{"num_hidden_layers": 11, "hidden_size": 768, "num_attention_heads": 8, "num_key_value_heads": 8, "head_dim": 96, "intermediate_size": 2688, "vocab_size": 25177, "hidden_act": "tanh_gelu", "norm": "layernorm", "norm_place": "pre", "norm_eps": 1e-06, "positions": "learned", "qk_norm": false, "attn_scale": 0.102, "bias": "all", "tie_word_embeddings": true, "parallel_block": false, "init": "normal", "init_std_qkv": 0.0151, "init_std_o": 0.00321, "init_std_up": 0.0151, "init_std_down": 0.00172, "optimizer": "muon_variant", "learning_rate": 0.00581, "lr_mult_o": 2.0, "lr_mult_down": 3.0, "beta1": 0.95, "lr_head": 0.00587, "warmup_steps": 200, "schedule": "wsd", "decay_fraction": 0.944, "decay_shape": "linear", "final_lr_fraction": 0.0, "batch_tokens": 131072, "max_seq_len": 384, "doc_mask": true, "train_tokens": 1200000000, "max_steps": 9156, "dataset": "wikipedia_en"}
MLP neurons of a small language model. Each row is named by its layer, matrix (up: input weights) and neuron, and shows model dimensions 160-351. Each number is 128 + 24 x the weight over its row's rms, rounded and kept within 0 to 255. Numbers have three digits each.
Before each neuron's rows, "fires after" lists the tokens most often just before its 100 highest values on Wikipedia text that the model never trained on. A number after a token or word is its count.

fires after: " " 44, "9" 24, "\n" 8, " the" 4
L6.up1083:092118145131152132144070119077115177134110149125139159133122105108104097176113098131166131126125126118131078130110144120118136150099105148083161094152127122150196117132121161143114111166148174089144131107117141151117150086107126125137181126134162115128151191201111115101118121101102144146146139136136099136138123111160087182109125106085113147102156133132110125137137157109090132124122159140122147103128114125103125158123128136142120130138117146146136076155148141163113123134136113094088085134104112105106145150131135133155125153145104123137111119118149127121123156104107131146

fires after: "," 58, "1" 12, "." 5
L6.up1640:103095115123096098140115151170136146094121145122137122097158128182091142177131090132119164106099088077130095057095093090133133125091115132149113155133108172157130135102122113177172098140125127082171148103116085145131105120098151086130099117094145102123108150149117105127131146147172128101145090161123120136154116134070155070149166147096070118130115111102114110145150120131091109114131105142128153131137143085130157154151117117118127152120096131086133147137154121176138129108125118094173132093148139111127089114141125153116123082157144204127110140120170149134138147137131109130

fires after: " " 41, " Total" 8, " votes" 7
L6.up648:174160128107105155106151119157138062125105103132126144154127150126122132126135107131124142135090082106106125150140102129109108088112139091090078117121151117133119144122078127128149133127122101113106146107083144117185164162109138135141073131119103147147092114145104134129112150072124086085117092154135151092089114152114123150144102155169113133137116125121153125091130122135107181129152135184128115139105162112180143141119116142104122134138141126133111096126134138142080133121164116087114179131125133137131100152139115126139095080107163086138113099119132151162130129130134104111

fires after: "3" 15, "2" 13, "5" 12, "4" 6, "7" 6, "6" 6
L6.up107:113127102110104125096122156145106148099142110130110096103131118110108100117104129127136111084107110122137107152110126154121140094188133120136109157104151112144168099144145174150132145087129104127115110131142080145106148130144127153120089107089108152178140109114150133161143169121152118155167118120133130135123137120099154122140142113127105162107099118129155109109074161105138153101114129144114120133125134127121134166186143112214119153122108104118110105108071155133076167115125145130164129128116113125100154102147152142113172138103108124114148161118149152159110148141137114084

fires after: "0" 15, "2" 13, "7" 12, "6" 10, "9" 9, "8" 9
L6.up2372:172121130155194108080103108099144141113153133122141110132096097145175142098162117130160135119153158103149112080160113168120095115158166123111138116140123115104134117087101133146123126122085112159135156118139144126105138125117123128145120102151102150156146130139092139087162123145107120176061142136110109152109092122115119132140120120147210182100147130118143132167149133124117112110119120123142123151143127090055092171142123123106139158145154130117108134164135134108116106114149103117143102145096152151119125143146137102127139118107151179115117109118094110145102079148068132160

fires after: " |" 38, "-" 16, "|" 11, " R" 4, "==" 4
L6.up385:126096117136156150138135142149125174149131157089073077123113123146141119146125101117157099135156148091102130129071141138131137102137155127094082146140114154161084096144130105131150116039118141129123166149116090098102114139140132158127128146117122148174138110133113108110107134137136105136142165114169138191126138153137130103166142119120122173108162106157101128124151126115140117125128127171162082126144118157153155123094125138113122080150154156155132134142148138135137142132084111120130074134102111134106122124102136149131119115118136136142107114121117092149162086111098155113

fires after: " " 48, " |" 17, " /" 8, ";" 6
L6.up1610:094122116181122116165152148145115143106087166164106118073150182131150128111143088125098170094131137150122124116142171131098173106091097084157149117088138152143149102142107182109104109143114135160133182105120120218115165127140111138162144116135137146126099097150122094133129136116132130157102137111158098106143173090160175179087117116146156127126099118117138105135147135097124128142136110106117122146112155136107153117121122131108140101141103114105095132163099117140141130118121166092127113158108161130185146079158143111164155096124151139086134145141099101106140113135163090107

fires after: " " 32, "\n" 12, "5" 10, "|" 8, "8" 5, "6" 5
L6.up1947:135127129121097156144143130150124133166188136120112135120157139107165086134133128103179138135120127190076172163155109114145107149093187133138151116123094178152128096133146156139153133114163118122117105136145135109121133124129114145143139123155117153109094096122112112188153131149147156135137146124126145090158128153192118104116129122088113081087129114158160156096153154138135129101088131130138124094132117126151099127095108073089125132146104135136123114118136154132144088185121143157137141123082108116156187131131122140140132142116183142138155120117148111132164124131112127126

fires after: "." 34, "-" 10, "," 9, "\n" 8, " \"" 5, ")." 5
L6.up1966:120154125134129096122237135127126095145144121163166156112127105113165101145144090111110116122110123108107162132132148138107132147146115148108109108131117138159113103133128144112111150145095131111150099117110139111134128106136146171077113122154107130125146160143125110152131160174157175137131143110119170128109140148098113123126105147080139118113157108154084123109131135122125106138113115148109127132068119147152116077090111129141131117085110129130114138125142108135106150168101175126123058154124169106119113113156131143119076102127131095130144152146070120154130134111153114093

fires after: "6" 15, "7" 14, "5" 11, "8" 11, "3" 10
L6.up2406:165179143128135142151087121122141093135114183130179106134128166140098084144079123133139107134113105139110159103174134086120122138113117155128184081091114110132135127126134127171140141149097146111164122136084131105119142137119125094170103102113088131141137174099152153142150159132109126160162135140143159139127146143099130118138074131098182171134139092136116077163103140109139125092132154122082111140103094139154118128100120136161116118102174151149121099164100142115101138125121123163142118155105145118106140105121138155177138111128136135127149127140171105137131135117127146083

fires after: " " 44, "1" 7, " the" 6, " (" 6, "2" 5, " |" 4
L6.up2521:150103113120162069126122109151109129102124108111125103168171151126164145175183124112135125144110161124096138091108106126136132121129079137144147097129126160164164109109131144117128117134119130146110126126136129167079137095081089097155131099131121111117130121142138108114107104104122121141137142105096159149153109139134151128042146104176130135094124125110136183059116132091122142156152125162094109115125070137144133109114149124109119082151133141138113120117109153114157144144128087134189127141069148117145158107106122131111123129149101127087134105150089112098117159103129119112

fires after: "0" 21, "8" 11, "9" 10, "3" 9
L6.up1945:164109125106133084128150106101104151079146117151088113127153106140138136103148101121148109093144087118131113123123130116101105104167125132104190157121135098109120082109139121102140146099151139117126134115143121180161142147158128134113143152137083086168107092184089110135112074111122151140120156102139136135095134162094128123168100100121114159044110143139174148143136144148118121091149096148129134146170148128116118116123088093115146132089132133102109113076114091157130104109130093157124152133141129094163103114112131121152143117170086113119157140125126153130140070122123149147

fires after: " |" 32, ")" 15, "5" 5, "CA" 4, "-" 4
L6.up2240:147110120158155126113131135134136125112125110128149078137138178177150125113145138143147110092085185184138183081127113136140136133100103120109103141122095117112157111144166117137127139093119120141125105109092146108128094141150154128128152121112189141137106103139101128138145117118103139120127148149162138132123119085144129111152148130153128145118086143108110071139140119081158138117169143128103123114135124146116101137076083097150124118112119146094107135113109167146121164157093155094146141123127111135178142099132110128150116119148117095121110150133088113144105125127113092115

fires after: " the" 14, " was" 12, " as" 12, " of" 9, " became" 8, "'" 6
L6.up1702:107133158085117151142161121136130102161108137184121158102089150102121097103121153122138179143073149145162113138122141105124133115123132120084130134139126111137119147125103082116140126161105156144103140115125113111137149110110116110138156123121091157171093139094110145163150185159149105152122104168083122142128136137116138091149127157129113191163137137105093167120170180133069086122168172121114096169093142151103169130142121157141097139125129170147140149126098171134097159103134120107115098128142120106184114152131133152148114094137132132136136101114104131138109137125174135109

fires after: " the" 19, " a" 18, " in" 8, " of" 6, " The" 4, ":" 4
L6.up2241:111110182110117109141126126087123157111182085115119121145139175160101120110166138147072146121135078100116104112131139146120094149076144101127122123141162102155115117159126141114091126146136125134152154107069094094163123120168090147226114138102127144110081151130123153122098099205103119111135090117127096137097108079122096125128078134100119111095122107116154103133136106131152153129133136163182129141114164130087153118140151112155147172135130109166144124086140144099141148128131092106174119115126126109131091131146117134080139124146095162079091098128143137144118205118140123139

fires after: "2" 77, " ant" 4
L6.up39:060117164121105110130115107118123081147095166109142185119191119102147119105149084152097114124136138104120112144124095104161130136109150143108141125125130116101137110137153141121166143110177132129137089189128098147141153111134096123119102153145148126136133124107127174149128145144152112151159155141122127114162129104139113165112121085107155112146124159073139098126141108119131109104174149127101174146143144135140143091161170082086110108146107107154169124130147113142134140112120099092109139112093111120123126178149117145112136110138133157111156126137116194097118120136143123087

fires after: " " 26, "\n" 24, "–" 9, "2" 6, "5" 4
L6.up2274:127161137136149140164124125157134142131062140111140135156112157122116136120081123186138108160154127151091153141141136140102148117109095108170136095158058130161155120133101090106162134095097075098143156135125102127121131104095111112115103132151130164167155148105132114072104144101104087131112144108115151170122179117161106132128143127140133089137091086154086135130135089085088127156125150122064105116102105117161168123156129114086153125136128101139123093138124068128167115142131124145141139096169133142058131150111116166143113179146117148134110121110122142148153111155084126131

fires after: " the" 59, " and" 6
L6.up659:149117136133122102110177176114179148140107122130151108119082119100082171131124141126113147109126175167124123150121158155130113158122124124124123139113108152145118122096138122134112142119116144128163137130136148132123150096126116139179134192191115174108128147102135185138144136144102122128100101131127101108091111133131154121108121130128121118132153137140154073144112158116115100095130149114137128098124149137142146140137185134093118169109160144139133096099135154154104060134124133184110124079189131135115118121109158121150120079122109153152087167153128133106089124128120118149

fires after: " the" 37, " as" 20, " this" 4, "0" 4
L6.up1212:171140131059126182105135148098097112134122138163128167126174087137143112158130140116112150147113109141144150117125089087190162207104151131113107112143142097108146125141115108127134119092113202115092138123144151145082132106114128132175118095141141147155124127146146139088134123102147143099122114110127125134117125157069118140165101134135156137139120140076165117114129150129108167155139151142130119131165127169090116094160129170124126155131133144119139124129123101161107122129117125142108117124152109128107134103107140078160128120144120165140071117110127189145106144126095146118

fires after: " |" 50, "″" 7
L6.up1651:124163173134114167147119142127113167141152151120136145146132118112120129146114127126094117118152120160152108120147136162125157126093127120186150163115106114151128108146108132102120147130089148111101093155112124136128139113145125126101108116111120163124097144113156180130153147127116129127141138110102093135115149144125108113127127175109170111134149091142144151153133137088157111109148110136123138128133097143157146124094137186186124105157149120084091161152103133082121142117088077115149106126140138128098116138102116175154144135154135178138144097164099140109126067096097102131

fires after: "." 43, " G" 8, "8" 5, "irst" 4, "7" 4
L6.up1798:135105107120144112096125127159113146135095140124130146135131111108105142126129147073139145071145119179145111099145144158154130140117136105164120138141120085132142140102115140101090141127101141126123113150197129109098107141174105141157126186169119077104159132131102093135129094135155149100155103139134142165106139108107171136179073104117135138119122122128137111144142119140122102130151129154143138104134120118131174142123128185169130182109103129152097139153134131143106145129106145173132129090131186170115148148137115126143128171098117118148086129157132094113162140087137146155

fires after: " " 90
L6.up1650:107145168115159154129123119127148109169075110139144127144112106124097134099139138160130149081124148159196127127103161132099139102096155139168157121148124145107135136152133101141146100102150126129168152156108096119101097107122133160145104096124135095126136094133126155169148133102133113119162101130134079146152149158123092109101088096092173119133140094170109090115136093141115095108147168075135130095089161168101139080147147118160149113136142181132124132120154117109150184128166134097139158091133088135138102108167109138125103105116158092098115102162142132125126122142152141129

fires after: " " 27, " (" 14, " |" 7, "\n" 5, "===" 5, " \"" 4
L6.up2467:092114137100148129150120162111098116167115146131106131086148113137132104123140116053124144141104108137153174158147152165167126152121102126167178149107110147164144160126118165158165147112140124157129136115132117093144139159156093154119134132151159141110122155119119129120113090118146122116142086133143147153113161117112132097160110146145165141096103090140138107117124103136094145152082118141102159133101148144125113162134132171126143153154101113145113120140130142141127106137131105123101153140127129186079131127143141121109115095148132085131100108170175157162167171108139112160

fires after: " " 65, " –" 7, " (" 5
L6.up674:124108157169164142139110114151112140134200148097083082153104131070163159132149147142151132113106155113098172120106102092132137153125112134102120131172136111097096120128125119104115169111112166138151104127112157151101117156116147105116130200137156136113102098097082126090106103118127141128191145096106152098100098129180124115097115132163087168149140104188134154158106120118122097111169163152087183127096129090101144120122113145136135110053113127149141136081138130139175129140106151121149121133107121118124099140113090123156126102124140144106179174136149114154152112111090112077

fires after: " " 25, "9" 12, "7" 8, "5" 6, "4" 4
L6.up1395:119104123143092154119105124126122110158146106152146082124167145160159136177152165157140124128137133092109108146132126133135124160210132103101144094159117135124137141152088127129163145130113088153130129132139166109132115113146091132113150103139123129126098150104090086133153152121095134145177153134148102150130141111124111159131162107164091125129158142149138136104132149122155147078136143062131152159101127137065110110104114146134110160164085122153087171102116116141133128137149147070157106074137116112093130104183158096146165119104140097097121132150177128135135099080135172155

fires after: "2" 23, "1" 15, "3" 8, " " 6, "5" 5
L6.up761:106088127110147129164130130126173146114104131121126166113129121126125130119140146132147117151137150160096167129143154168130117127110150115131104110144116087126122136166100147139134087108104108121166116144147133158110128139158115114130114151149153157145173083091093120140142101144157122101161076144158160106142109119091095103095104080108132111105162124104112106136139111158096132139101115151146143090084106137118129164120103103081142123139074093133151119158130146142158080104150111139137132129100115137121167152184097123144154133117091135109128130096155153132104133112099144135

fires after: " |" 83
L6.up413:140145127103109138114156112102128158137107119116140123100081130129133130092130123118157137099090154141126123143070146110133143134100120088159110113160121085134144120105122126174120100158120152150116121097130119191121100120091159089113110095125098148100186169145080150179123139139146120146097137146109133092125076149111148115149154149150119147152130096127166122150137116113108107127125121145152157083094132097148101125108118104092113078166175127113096157139142128136125130120147124143113157088125138149127184091100136131080152111150156117131154148131149117147100106147146113163

fires after: " " 40, " −" 7, "-" 4, " is" 4
L6.up2616:082154161145152170140151129104152089180132094137139128156104117137147093115085131124078094127123173095152150122139121108133129103134105138158092129130114115098138114167141155152093157125114095134132093133092121104131144111159096123106163147108162150162088135128114085144166157161116118150133155171113077111153125089121115134098137127136114130127108131158096143118109153122119111117146116146136183095148158125098128093131109130096151131132161150123144103113187133155097138123112120150153157162124141132137127096107142125123146122144131145146109093116132131171152123157159131153

fires after: " the" 36, "2" 29
L6.up2095:122115126165101087117144166150103158136137083087155175134121092132129098164125123155133129109119168128112160118144167125120138168152144183100128142122072096146105137152132128105108130120154138126136110083155163115127136111106082144119110092139112170171095139126122131150132162151156058094105111113141094111086093106139109135141154106089096119143093121145116094076133116096109154120133096157118105123152128129105140133135152091078119080155170117142149139176161102098116118118160099159154150121103122121102126155124117111151111080115129137123138099174114170109117154075099127115

fires after: " |" 56, " " 29
L6.up1398:139158126095162108116106109138122073114129108126109095122125143179138130125142129125146158118137126125189136161110105140140138141114083130135141140149101131146149098138116119114153139107124117100138111115127136145146133134107087115111115119123099128127132167098103129108107138118106135119127133123084138111113140166096133105121117145095130158143076129153131137099108206126086161154083096121143155127097087137126105118142131149116099099121108106134090129194105062132161143115132111160123100105109112115145094152186139140156134118120111085141106090120118129114163070119122120148

fires after: " |" 31, "1" 14, "–" 10, "0" 10, " in" 4, "5" 4
L6.up1231:148115189135139139139138081134137141138142127140109145138129104151145143085129128141130157081110150124094112075114095152130155127101158123141137135165112140092152168179113126102123098118111113083137124142122132096161144120114110164162123126135131099113139154117145113080104101140158113124094118101195144129119126130087121131148098100098070131102085151119163164151101128098163140131116127138133139068158136067091141151166108156106111126128121148127142167124121136123122132099109143123145137120149078140116133142123127122107119168080113127154144100116110157163129134147132125108

fires after: " of" 42, "'" 9, " the" 6, " at" 6, " among" 4, " based" 4
L6.up2167:118167106180143125136158155126153110105154115155154141146116098110088172109170129112068175135123115118126179099117141148129111142097122145112115136159139098128096150088113139124094130104136111125121113138151126141157065156119133139133137115153114137141118143117141133108142170084128138167141141098116121150130117112115130138110118160225116160135136149130138103142114102156125125131180144125113142110113091147147144166150175156130122132124127108111107174092140159121128119136099150142120139129120131125128133130108118161107172148110126083113113108109090148097100119099137125108

fires after: " " 50
L6.up577:140166142086154091136164106112099096130117110130150127144106127128099127092152145147162124123157134132117140162117145151111064096138130120142106118150116121141131143141116115119125075128109144135123145138142190104099151120113109122104135118137149069145116117112136124136149141138121137131157130167110102113122096105118155120151121111182093133100133151108113125085153139106099119135104084142154176102146167135113082147158110136131122149088125138108142109178128172123134167120113128124116105120152162150129102127106188144116147114150126065153145098101111118139151123096087088146

fires after: "\n" 22, "|" 15, " " 13, " Website" 7, "Se" 4, " Species" 4
L6.up90:148146104134142135112126153161148158121141116177146120123164166110125116147104099108119135127111119119155133137121111159099088159090100146152149144144088101088116139104145123140135122112125100162126108133114135149113129139134142114106160127127137095103121118130086186135112112108138176141122116120170131105150137099137134113159157126118132133099138146138124137117165087136170096140150145101129119124110162105131120122130136153099172093165145095106149167157114121130118121128114100100151159152114114181148141128147145135110107123071138144116145145148160133117132130121124125132

fires after: " " 50, "1" 11
L6.up1720:100119176089134115080109094099114116111189114033101117093127151135141161137148115153126147113099137136090162140190110097100160143110120139097114106111057093154133132114110138103107093152134105124137111152133127090127139085124162148159109105110126091126118117114085064111156117140099160134107100114112096129099095137098144125139133106151079111106128121083090129098135096107145165135089132144106131102139160120157133097127091146118140096127104127168140101092161131171130121132117130115116117102112110137152119104153100168121106133147138155155140133117151134187131108104143127119

fires after: " " 62, " +" 4, "9" 4
L6.up397:152125142082172133104106122126154126074144110155158143142103121136133128140138174125122135126106089083165140130168150116099168093091124124152160130182178127105055120131146141130128109111138135118100149095115126132137151166125077105110118135122126125109098115101111100108111105133109150102121147112139149136141101150171176164125112109110101126124129141086087117132121112108099128086143100144158150150113171138115086086105089141126138158094101121105162106138178161088106116091124166154152153150167128114138116171100124106176117156078159125127111145160129144141154111074093186102

fires after: " " 36, "." 27, " (" 12, "1" 7
L6.up1677:139112149103151096124179148143116121108090151159091110121124160169146127115129102109160096130155153152111123138103119106121121138105125135116133116108113129134141140139119153082151153136099097130130130143111104147129142157098162157118108126131140122141143150108126140101081150093122125112136122146150135096137133116125142112144139127117096097110096102172146079149170116147165111155137097145135136132091092087132140104088127207159108156101148153101152137162171115139149124099142139171122092162161134104151188111111132138148119152136132106128102169157162150150123099102118123140

fires after: "0" 39, "2" 33, "9" 6
L6.up574:125143152165109105123108122124123112116154114094119131127120110150103113118136145110131156123112125100155150100108091131113167167144186131139175113138096114146150167140124162095118099145132068110117098129113102148130180146141165082086121106185179109129149139165154180137177127102160137185109131101124139123120151108135127139136108132177122139111102179149151092130139110167201127137161160105117181145176124118141124126136148099107126130131104144121131097087158173167091129140072122150147121130160118114156139126167136093137158128128084108090109091130097101133110123167141139143

fires after: " " 40, " |" 26, "2" 5, "-" 4
L6.up2649:093123135128138081136108117162137116161104119111124133132126158075158133090112099121130147096067173126147131111174126114108136115145140149087136113135118120114169118126137124076124127141091106097157121139118138121138154124106153117128115131129133134134111125118153095143119131107131127105132104155106118130167112155140111141157114128127135118117094140116118123105140157106141103129122106108170150128117112167136120118183109173132133131145109101121142165156091140111118136113137132153143159125203134166183115131145142097124160120107130110130131164181163150145133108158139144090

fires after: " " 62, "1" 8, "–" 5, " (" 5, "2" 4
L6.up348:122164124108164114137099125158119155144114136122126130123109126105147148084145129133123118106106107142131160135111135122143140137125119121122061106120136148120111139118110095114139135096123159133132127145109136148153147102092142113106136081117153087119166145147100080139152103153170170130142117134079134119182128141156129154088165139100155112125151111130104127104127108134128099092143094123131172149124140173075163168155111179140149161082127128093121154106168137154132116124120138167125115176171067152098135130098097170168112164105127141126150129136127097170102120136132080134

fires after: " |" 46, "\n" 8, "ó" 4, ":" 4
L6.up1751:112120122102150137065100138119118111112136154156132127094140122130111135134140079172148097081105110169133144193160102100122099101169094135120138124101084158063075102158128106111122145155140107158165149168105090122130082140102163119129125078139126120115130143136144167135099120125158104091128170109142136132104086151084108143140101121166148111165127167150123150147128111118135148140162148149184107121117131170117133096130112124124140086143142148100150126133133053104118114134152149132135130130147143073112090104153135136110164082113127115105150112163113138116156160178173146151

fires after: " |" 60, " at" 13, " At" 7
L6.up2437:122134162124097147086165163093117165105110087123112111105143139118110126119126171083112120044141113101108105136149135153126101110112130147139158118167081114154145131157183098133120149135115161126099161146133118123158121138126119111111144126131133165102127154124097134139129093110108155101079130139130158164124117111132154110099125115165104086095146109141178137158123136164110151119171124127138147122124087168104142153123117090134103142114127125168132132184133116107112123092128144089159136138092087110095153122122131148123159132113139153134079093122159168105144139102156144135

fires after: " " 41, "–" 9, " Women" 8, " d" 7, " (" 5
L6.up1873:147113162125133111142114117152137185095102149107124128142128142081143184092160100094124202129115128112126150149119071160126163132154099122135124147102129137122097112127114112124141099130121098080147106166081122127165112103153123081133103124105102095193127128110128145134146128107139104135136117106118150155118107135148167143039121151163112119164058126124133107194148117155089114127095154111124103146084140122133126127097100093102101154139145111156136189142120130135129124126112108150136117136131129128129132156134127104165153071107111087115151119151150153137123134142125082158

fires after: "." 65, " /" 13
L6.up1859:125160165138126109083175130166103142116128105141158139116131133109131096157154134155136117173110115166135106136171167117127131147133116105141145115142115157166126131087131164098137151139120128100132158101109101135146164122148136119123113124101139094120109167136125162136090090123121163128086099157159136133107207103119119130138116124139139119097115160135151127149144108140194135058144145145094141128135138178158181126090118128132113137100136144110100137152077142128130140119128127128130126101122149113126110133120143132174123124147097123173125148160187109108091140165158153159

fires after: "\n" 28, " (" 13, " " 6, "," 5, ")" 5, " \"" 4
L6.up496:104203135122165116130165128103124120143144135131127119117125153147129117097147138097116132095101132197157127116135098144104109146103127120103138149156117142144148133128116131119139108140104149134113114138125147071122164156115172121080137176138144088101115122112124102144080133132111152132137154116134163118148089096175105214092109157134125100110118088138107106089158133082174126084145094132152145129095154123114105130100091157114120134098135151139142140130169138126142153103129133151111131112134185119139132091131144077115099135128113147144114123124114153141124115103132164116

fires after: "0" 68, "9" 21, "2" 4
L6.up259:146108114139145114123112111127149193107187137122166164094109137142153114138149118112131133138118167125129161130114120142098143178102136175106177124113135157130120159120128122159091132154141141165161105107088132110162139129133125157134135145149134151123145133133111127136146175130145099183123142101077085117133111171131123119098133143152111159143107095111125121151084167128118150167111123110081143132151115101163164151052117127164136135111133128167124137103093140115085112142125161112157094139092106123126168139141104150174127125126143101161133121137083126089145142118102135162

fires after: "2" 34, "0" 16, " " 4, "," 4, "1" 4
L6.up2008:151104154144127097081134104145169153138134104156168149088168102168178057106159131146123148130093105121121112162075105141176132112165140154111122134143110102089142133084116126152088132072088121128116158098100113107148103160098116140141157110086109086116128157137169123163118126147104110122152108134171094132212126143125116145112123121140115122124115086111106172209096140087113090148124160145094112150166116123108163112128118167124077129091100110099143103131102127158122133133132115140140120175095136119172112140134134143084092148114089130120135157146125137133140133116167145135

fires after: " |" 31, "s" 7, " District" 6, "." 5, " /" 5, " US" 4
L6.up729:113148155156121161107087107126094096120082132125116113132152160157108142148120088141120135123143118139133141155132179112137099113153149085150115125108135113140107107144111093110122149126138085091152078130125110184110123124121135114129152131087124125170157105091150112171151155185133145138133137126109143144128091103104068126138074129136153167149149129161101151123113123084088153145139088133105144109113134116129110099110142151140143106106101146103147133154091105127116128169139115123131156133157140113185141124143147095078160157165140120150122132125107144127161094133130110155

fires after: "." 21, "," 15, "5" 12, "9" 9, "8" 8, "7" 8
L6.up475:179111128131142123128113131129123114117139102121136117159142116128164153118126132136131153114115175167146113151140113130193112154120128116137111135098158103137120132116117152117108151103092157123098155110167091113103117161075098097118109125136134113131128118101069063094118145129140101100152144142123112153122164106097118122138096136121131118140119096137156115175105115124140093081090107148132131147126104116114098137099137198142133127143163153175157132106116157136141141076131114138148108167143151121135130107150122148108130122127133188121147108119143112122173117155115127121

fires after: " " 69, "." 10, "," 4
L6.up552:108156111150122104106113121151157119108122145132105119131110134126124143149120144148118163110127085138188137125118150135094115118122163129110154098133128107133151154116138146125115137121133145149149161120107093126124146114119094143140143101169104097105126144096133171100139129196117121179130153114161101133142113120129111158137107070132156096116126133146130108097104156131171153135169105151123142119173147126115069138096120156107148151146130162099156101121134153124175102146156135102115125135116121097070127145144144127148108153119121108105143123154119083117159129140122067136

fires after: " " 55, " |" 6, "-" 6
L6.up1124:115116121089116094118111109076157092111148101124123165148128125169110137089148124121126099098116153125172151147105128124132137132138113148115112149123165111128104148121177107129142111140110131125167102140114122115171136144104146159153119155077133158097122128114150155137099098123116128110094129155117148140132158155082120134103125107099075117159096137118155123150152137100130148096115157156195159127142085122135117081096132123134133074142142120144146098124094096115105081142080145070122138142111096136158123157138124137150135092144145097148150104147142151079123116124116123130

fires after: "-" 47, "," 8, "born" 7, " |" 5
L6.up457:157135125102115151126125118173144118134117089108122102142117101125109120106129099161125109094129107093177130138132148084100131143138149137095118133141111160128114127146126111101109143132121152163150146077157139124116154134083123094073165126166118086162133135143130168113128111143103138158085125127087154074130124114117107124161133106151143113142184148112181118164089143140120167120169139114140126108159088123144129145071121099135153111150154093118112127094157106093084093125115166106138122116171174123122116116157134095127157120103152125113131137115107128134114165171174107149

fires after: " " 81, " Certified" 4
L6.up320:095115113159168144129125159161115131138132143143154175122077113169147142155101116134117139128130130115133207104137161139096070082115128117148140114152103153118155109117128113114085130129149100068113172124102114106162112143115114151133134112082116181129147109131127092189137142085129142125113095126129098106123136103140145092122103160100142134138119166088139105118104130130095125122147141117157192100134105135112139097146092158083142136103118144160167141111172093144135133107092122118132131163144126164118162124080147115136111145159157133109110152140122157130145086095127142146

fires after: "2" 32, " " 19, " in" 12, " New" 9
L6.up1494:098120124110104133119116084110139158102109105113129127105141138118134111124148082124126145156162099112101149130169153093120127104118134127091119111079132130067161146162108115176074127096102114090161108107142126109111139122163118082103149108132157118108097171126166154182127120140156133115108122143160143154148158131126093124135110116093104100117087110097127121148139142167139101142093110106108140142157114101096131117133129143117097092111117144128163149133134166090163128136121155140130082100089139124142137132130112145134140141087139140093184135161150174160085131171131151119

fires after: "2" 27, "," 17, " and" 6, " a" 5, " was" 4
L6.up2573:122108105166098067121166107167102164132131121103152116129139128142108126151170153102164096090138173174146113104139113160104143132132111096177122117135114147161096146142094116139134131122115162132160148182151138101137145111099184102112141131132144163112125146127130118123129118140089142136189083090127113113137101158103178130072116094126134079126108130090156132128139159127150113130097122111152151149136124128131129130149150113116153161116153148120122138074144123157104184144186177105127099171151112082141123110141124135165111123098117126136117105125144121115131144134142095097

fires after: " |" 28, "-" 12, "|" 6, ";" 5, " " 5
L6.up661:132144135139122116146079087134128133148127131096129121100127120138095096154141094091124120151095165145154181135112100123101151128124113099120090122168120113153111103156123122125121151124118169124096150151115128081110141124114123142108151135154152188157172103113126148119183172104158147154136153163151139134137106145135126076155148117117112110125153115176124129138173150161139065098123103180097123093114153136138133092138159138127130127147130129084112118124102123153128125147111107150112105131103126147123124115143130163120139108168127079116166105174127169181126051152131138131

fires after: " |" 39, " %" 6, "\n" 5, "7" 5, "8" 5, "6" 5
L6.up2639:142149172205152114160125132105148118151124160117083110119147124148075078131129125127112168119096093088116132129094147141147169103136097100157130152119138170114101132161165140113063162153089135094135113126119132134114130111091146138125163110111131125100130125123126124108113095110130107074112148171134100116127155090105142175160103145152145153149128102111083119156117155180124082128124157110130151157130111130102097130152164135147129157144130075166123107091127085088156131116135111164139168132100136102125113151160106119137094116062150088053120124144112129104136137157090104121

fires after: " |" 64
L6.up1953:150113142114126131138138132118108103130118142129152096155147106108128120139129119136124143084109133127116111098162140130140169155119126119152086156114106136081129127171134132148094075123108145132112102093141126167121116118086125120136091113121103136107146125133116125176145163149122165130143150084136077144130063138124127167146134125139149101128125091119124130153149117113119137152129068105143144132130146115199141092133094160183107147119119080132111122144116112108118125122114165072143123128140146087115100148168130112125194116150101134147105103152143116126133136123148152110

fires after: " " 67, "1" 8, "9" 5, " (" 4, "." 4
L6.up1678:158185136154148116139163144110124102117146141167091102128108128134138131170145147178082086153104173131141155132165144167106124131136179126153144136114128133152120143129137089121109133145140113090108093136142108119158139138150165132098098157139122112131117133127145142164132150111116122125093127135149113119094099100119140123084138135114103130121123120110114108131097138131101105149182106120137199140140110099094151092127109134090102135114135091107134089106120162155148160114086178153121129152098149131157110110133109133137135102099126132140143147148094146119158073113100130137